Weights of a small GPT-style language model, trained from scratch on English Wikipedia.
Size: 12 layers, vocabulary 3575, 9.71M parameters.
Architecture: RMSNorm before each block, untied embeddings.
Training: 230M tokens, 7026 steps.
MLP neurons of a small language model. Each row is named by its layer, matrix (gate and up: input weights) and neuron, and shows model dimensions 144-239. Each number is 128 + 32 x the weight over its row's rms, rounded and kept within 0 to 255. A neuron's up and down rows have the sign that makes its largest values positive.
After each neuron's rows, "fires after" lists the tokens most often just before its 100 highest values on Wikipedia text that the model never trained on.

L5.gate226 [123 141 120  94 123 161 200 128 170 143  71 146 122 188 157 183 131 119  94 123  94 146  86 124 151 132 152 124 157 164  97  88 128 144 158  92 110  80 116  97 137 170 148 115 127 110  94 150 135 176  82 158 115 131 182 145 131 145 128  89 151 140 118  65  60 120 147 104 129 147 161 131 129 165  75 128 158 135  57 200 126 149 143 103 189 126  94  90  89 130 132  59 186 126 125 198]
L5.up226 [ 92  88 131  61 146 120 120 130 122 126 102 172 149  93 152 192 153 143  72 116 141 193  95  61  80 101 156 120 172  79 123 152 144 103 126 121  63 131 166 109 164 126 133 138 136 115 112 109 117 107  86 118 124 110 116 164  81 120 148  71 158 113 152 105 108  88 107  95 130 111 132 106 132 155 114  78 128 154  59 173 136  68 162  72 134  74  76 108 148  93 105 114 159 141 136 106]
fires after: "K", "Su", "k", "D", "J"

L9.gate216 [117 119 176  93 130  90 153  52 141 157 159 134 113 152  79 133 109 139 138 128 155 130 117 160 108 107 174  89 122 161 155 113 162 120 123  94 117 138 159 125 134 126 138 156 145 133 122 187  54  87  90 153 143 164 127 114 138 119 127  77 158 154 135  98 105 179 128 194  86 144 133 106 118 102 156 136 151 118 183 148 162 105  46 164 145  91  62 200 131  89 168  89 100 127 119 137]
L9.up216 [ 91  58 151 105  60 179 149 143 192 177 115 160 126 147  84 192 172 142  79 152 146 165  86 126 113 110 161 141 133  89 159  59 110  91 118 144 131 154 164  60 123  99 133 151 158 103 159  76 110 129 133 124 129 133  76 199 151 118  99 112  97 114 147 127 137 125 173 127 139 127 122  78 157 161 101 177 133 131 152 136  81 131 156 153 138 148 161 116 150 118  43  95  96 123 108 121]
fires after: "R", "r", "-", "and "

L3.gate414 [ 60 116 128 104  53 123  95 145 172  98 138 111 133 137 151 138 164 219 135 117  92 107 106 168 203 146 146 137 135  95  99  90 171 129 146 135 112 148  87 182 160 138  65  93 193 114  98 107 129  86  79 173 132  88 175  86  92 154 128 146 141 152 103 128 110 163  66 108 174 133 118 148 123 142 112 150 159 126 139 119 138 127 111 166 163 178 140 148 164  66 130 140  82 117 133 103]
L3.up414 [ 73 108 135  98  93 122 144 115 123 118 147 122 198 124 119 140 125 168 191 143 155 167 103 166 182 155  83 158 122 103 114 146 126 171 160 100 177 167  91 108 120 120  44 109 104 176 139 137 109 138 156 127 185  90 132 152  92 135 155 135 167 134 147  53  89 156 146 153 119 109 129 166 151  83 132 131 101 181 116  85 140 134 141 172 101 137 126 104 144 131 144 116 159 138 126  98]
fires after: "bi", "G", "L", "i", "Mar"

L8.gate366 [116 133  75 141 191 119 193  64 148  94  87  66 121  96 144 172 116 101  81 135 140 143 200 159 107  72 142 131 136  60 164 110 105  93 163 125 149 169  99 102 138 203 107 114  87 111 154 141 165 152 105 109 121 150 129 122 161 136 126 155  76 169 131 114 117 121 161 199  80  88  63 122 147 123  66 138 161 146 142 106 129 151 139 108  56 132 146 143 120 149 118 130 148 166 157 172]
L8.up366 [130 213 130  82 172 149 152 134  73 102 122 161 176 116 156 150 109 141 114 132 171 128 145 127  87 142 116 119  88 155 148 132 116 120 139 135 103 143 102 164  93 135 113 102  57 149 149 131 181 127 102  36 116 165 126 150 121 118 135  84 169  83 207 191  95 110  94 106 142 128 133 131 169 171 134 137 169  95  69 136 149 167 187  91 117 133  93 112 177 106 115 121  97 135 108  90]
fires after: "Res", "of ", "al", "S", "N", "as"

L3.gate395 [202  81 162 164  88 110 140  98 129 167  95 164 153 128  79  68  98 122 128 147 151  47 144 111 150 158  81 172 144  99 124 160  85  77  87 142 143  85 118 150 135 154 160 150  95 129 142 151 176  74 138 146  97 103 135 115 137 140 107 164 119 154 142 176 111 151  55 106  47  85  84 122 159 139 138 162  84 121 140 130  14 134 132 135  95  76 133 171 120 113 139 176  62 126  89 150]
L3.up395 [109 201 117 149 112 141 155 116  90 154  70 113 138 121 121 119  94 148 124 133 141 104 119 132 141 143  89 169 135  94 171  95 112 158 137  97 154 109 140 151 177 102 104 145  98 120  94 103 129 168 155 185 106  97 105 117  99  79 111 176 175 176 114 128 124 141 113  70 118 183 128 157 117  79  82  46  69 149 160 150 109 156 189 122 100 113 127 168  70 132 100 149 137 141  90 112]
fires after: "I", "'", "O", "N", "Bu", "S"

L8.gate184 [106 135 165 109 187 175 111 119 105 102 120 110 116 124 183 156 148 174 124 145  96 130 114 141 102 100 124 150 137 169  93 156 197  99 201 148  80 107 131  55 158 113 148 126 166  90 150 138 115 112 101  65  81 179 187 141 122 150 122 132 122 134 183 131 107 123  91 140 180  99  76 130 123 141 180 175 166 121  81 133  69 180 164 138 114  83 107 113 144 212 166 115 106 197 136  70]
L8.up184 [176 179 145 134 125 101 119 102 189 180 122 144 142 138 112 101 124 203 155 152 115  80 117 108 140  70 161  97 163  99 123 169  96 117 157 111 131  63 111 136  72 105 131  92 156 133 103 102 120 189 163 121  86 144 125  91 141 132 124 153  93 119 115  86 155 145  84 102 138  80  73 176  72 196 144 138  68 142 101 153 105 136  82 113 167  81  79  94 163 167  39 118 152 160  87 138]
fires after: "T", "K", "P", "t", "H", "emi"

L5.gate307 [156 132 170 112 122 112 112  90 174  96 114 195 109 107 131 202 120 135  86 135 108 173 167 124  42 137  84  81 145 118 113 177 115 144 126 146 121 203 117 139 181 128 137 140 118 100 100  83 109 132 157 137 133 155 127  86 133 180 179 129 117 142 129 140 193 178 102 129 132 211 137 143 149 107 137 132 131 144 116 191 102  94  42 113 121  87 132 160 107 161 184  95 128 180  85 135]
L5.up307 [135 111 131  34 120 126 159 112  62 160 145  31 161 148  75 163 119 131 134 144 163 119 111 140  69 103 105 131 106 106 137 187 145 112 134 155 124 160  96  90 142 110 109 129 173  99 167 136 138 137  88 122 118 124 154  98 116 163 153  68  75 151 153 106 157 114 144 139 127 156 208  42 169 211 178 105 133 147 132 155  94  93 122 148 123 196  75 225  84 155 217 145 124 147  86 131]
fires after: "–", "7", "202", "8", "9", "Prem"

L3.gate113 [110 148 121  20 124 151 118 158  52 158 123  98 149 163 125  62 121  93 105 140 154 100  73  85 119  86 145  97  95  81  55 122 165 105 116 113  84 128 127  90 142 116 191 156 120 177 164 174 135 144 138 166 150 117 183 207  96  81 128 173 113 111 118 152 157 156  81 135 156 134 130 127 134 164 141 117 114 138 111  80 102 125 136 126 128 127  89 192 126 174 181 143  78  83 136 139]
L3.up113 [118 125  51 177 129  72 111 172 183  66  99 133 156 138 121 128 117  85 119 172 173  98 116 108 156 161 168  71 173 123 120 166 127 141 111  89 204 112 168 132  86 117 115 102 133 178 135 132 138 120 127 110 131 129  91 113 160 130 153 154  74  94 111  92 131 189  84 174  59 144 129 152 180 159 133  81 122 157 137 105  86 145 135 111 161 102  72 108 134 143 166 130 198 163 121 109]
fires after: "was ", "to ", "event", "would ", "will "

L9.gate478 [109 130 149 130 162 119 109 134 134 135 108 180 128 103 127 120 155 147 123 140 121 118 100 144 122 173 173  53 118 131 147 162  86 132 114 163 127 136 116 163  92  98 135 159 117 136 131 102 154  92 119 143 154 162 121 103 131  56  79  99 182 104 150 131 147 146  95 104 164 110 163 115  86 108 147  80  98  91 144 132 148 109 135 127 160  45 121 102 143 114  87  45  95 204 144 138]
L9.up478 [118 112 132 191 105 161 123 202  47 131 139 154 147 106 167 115 142 124 124 105 135 140 128 124 151 160 136 183 175 119 142 144 127 113 180 124 130 155 123 130 169 112 150 117 124  93  91  91 125  84 123 102  79 107 166  82 124  50 118  94 129 139 106  89  95 114  97  49 109 152  93 119 131 124 116 139 160  75 119 154 173 138 102 123  78 144 161  93 144 161 153 119  63 136 124 147]
fires after: " ", "\" ", "p ", "York "

L5.gate68 [ 94  98 145 110 168 173  98 160 134 144 221 131 136 174 136 125  58 137 132  79 118 112  91  99 143 143 138 165 137 129  71 172 162 155 154 148  65  89 109 108 150 172  92 177 120 142  80 132 132 129 102  91 108  53 126  77  71 186 112 102 116 138 161 155 112 122  58 170 182 148 137 121 140 194 133 115 125 155 151 171 102 138 166 110  87 136  70 128 125  84 126 102  60 118  85 202]
L5.up68 [103 149 147  90  83  87 160 121 121  93 166 157 170 129 161 154 128 211 150 114 145 106 155  92 166 114 106 121 182 169 121 104 141 145 103 149 113 144 110 154 103 199 160 158 143 118 139 173  95 170 112 152  94 120 176 106 118 153 137 115 130 131 155 125 164 161 108  98 151 146 134 104 185 192 150  73 145 169 119 135  73  75 136  99 157 130  77 114 181 156 161  89 175 129 114 135]
fires after: "in ", "'", "at ", "won ", "s"

L2.gate144 [ 48 149 164 175 137  56 131 163 236 141 181  84 128 114 113 146 136 105 186 127 148 119  96 116 123 125 155  92 108 158 127  94 161 156 110 129 121 139 106 144  85 158 149 150 150 146 109 146 126 156 109 114  83 152 126 151 112 243 118  78 115 179 143  90 172 148  93 153 136  98 198  47 129 114 116 150 129  98 101 151 106  84 107 156  96 170 151  98 129 169 135 137 155 100 169 127]
L2.up144 [131 133 148 155 136 120 130 125 189 110 154 143 130 151  52  96  72  93 154 176 123 142 126 100 137 103 135 115 177  42 132 166 147 103 150 141 160 166 110 146 102 130  99 139 172  94 179 140 121 111 155 147 121 126 138  88 163 157 155 161 146 127 192  89 163  54  83 132  62 128 195  17 136 131 128 115 155  68 109 192 145 101 161 178 113  89 134  94 138 194 122  89 150  99  94 122]
fires after: "re", "con", "pre", "A", "Pre"

L8.gate409 [152  83 136  79 120 122 111 204 171 124  55 193 161 108 126 105 126 122 123 101 134 130 135 108 164 104 185 168 132 126 147  98 154 119 109 119 106 107 148 139 106 130 140 125 154  78 171 150 158 151 110 153 108 121 106 140 151 153 119 136  99  90  83  86 145 140 147 112 119 181  83 164 153  48 108 107 167  90 136  79 134 153 137 105 132 105  92  86 130  61 128  93  58 161  61 177]
L8.up409 [112 152 136 152  56  69  87 138 133 128 192 145 123 119 148 126 145  65 110 139 101 158 115  84 176 122 135 142 143 166 129 115 103 112 159 114  44 115 115 154 170 109 200 112 168 108  95 140 110 119 124 127 143 136 172 156  85 147 152 163 106 165 113 115 144 106 145 122  97 104  82 140 141 132 131 142 125 140 154  64 107 130 111 150 144 140 125 198  61 176 110 153 132 125 118  87]
fires after: ",", "."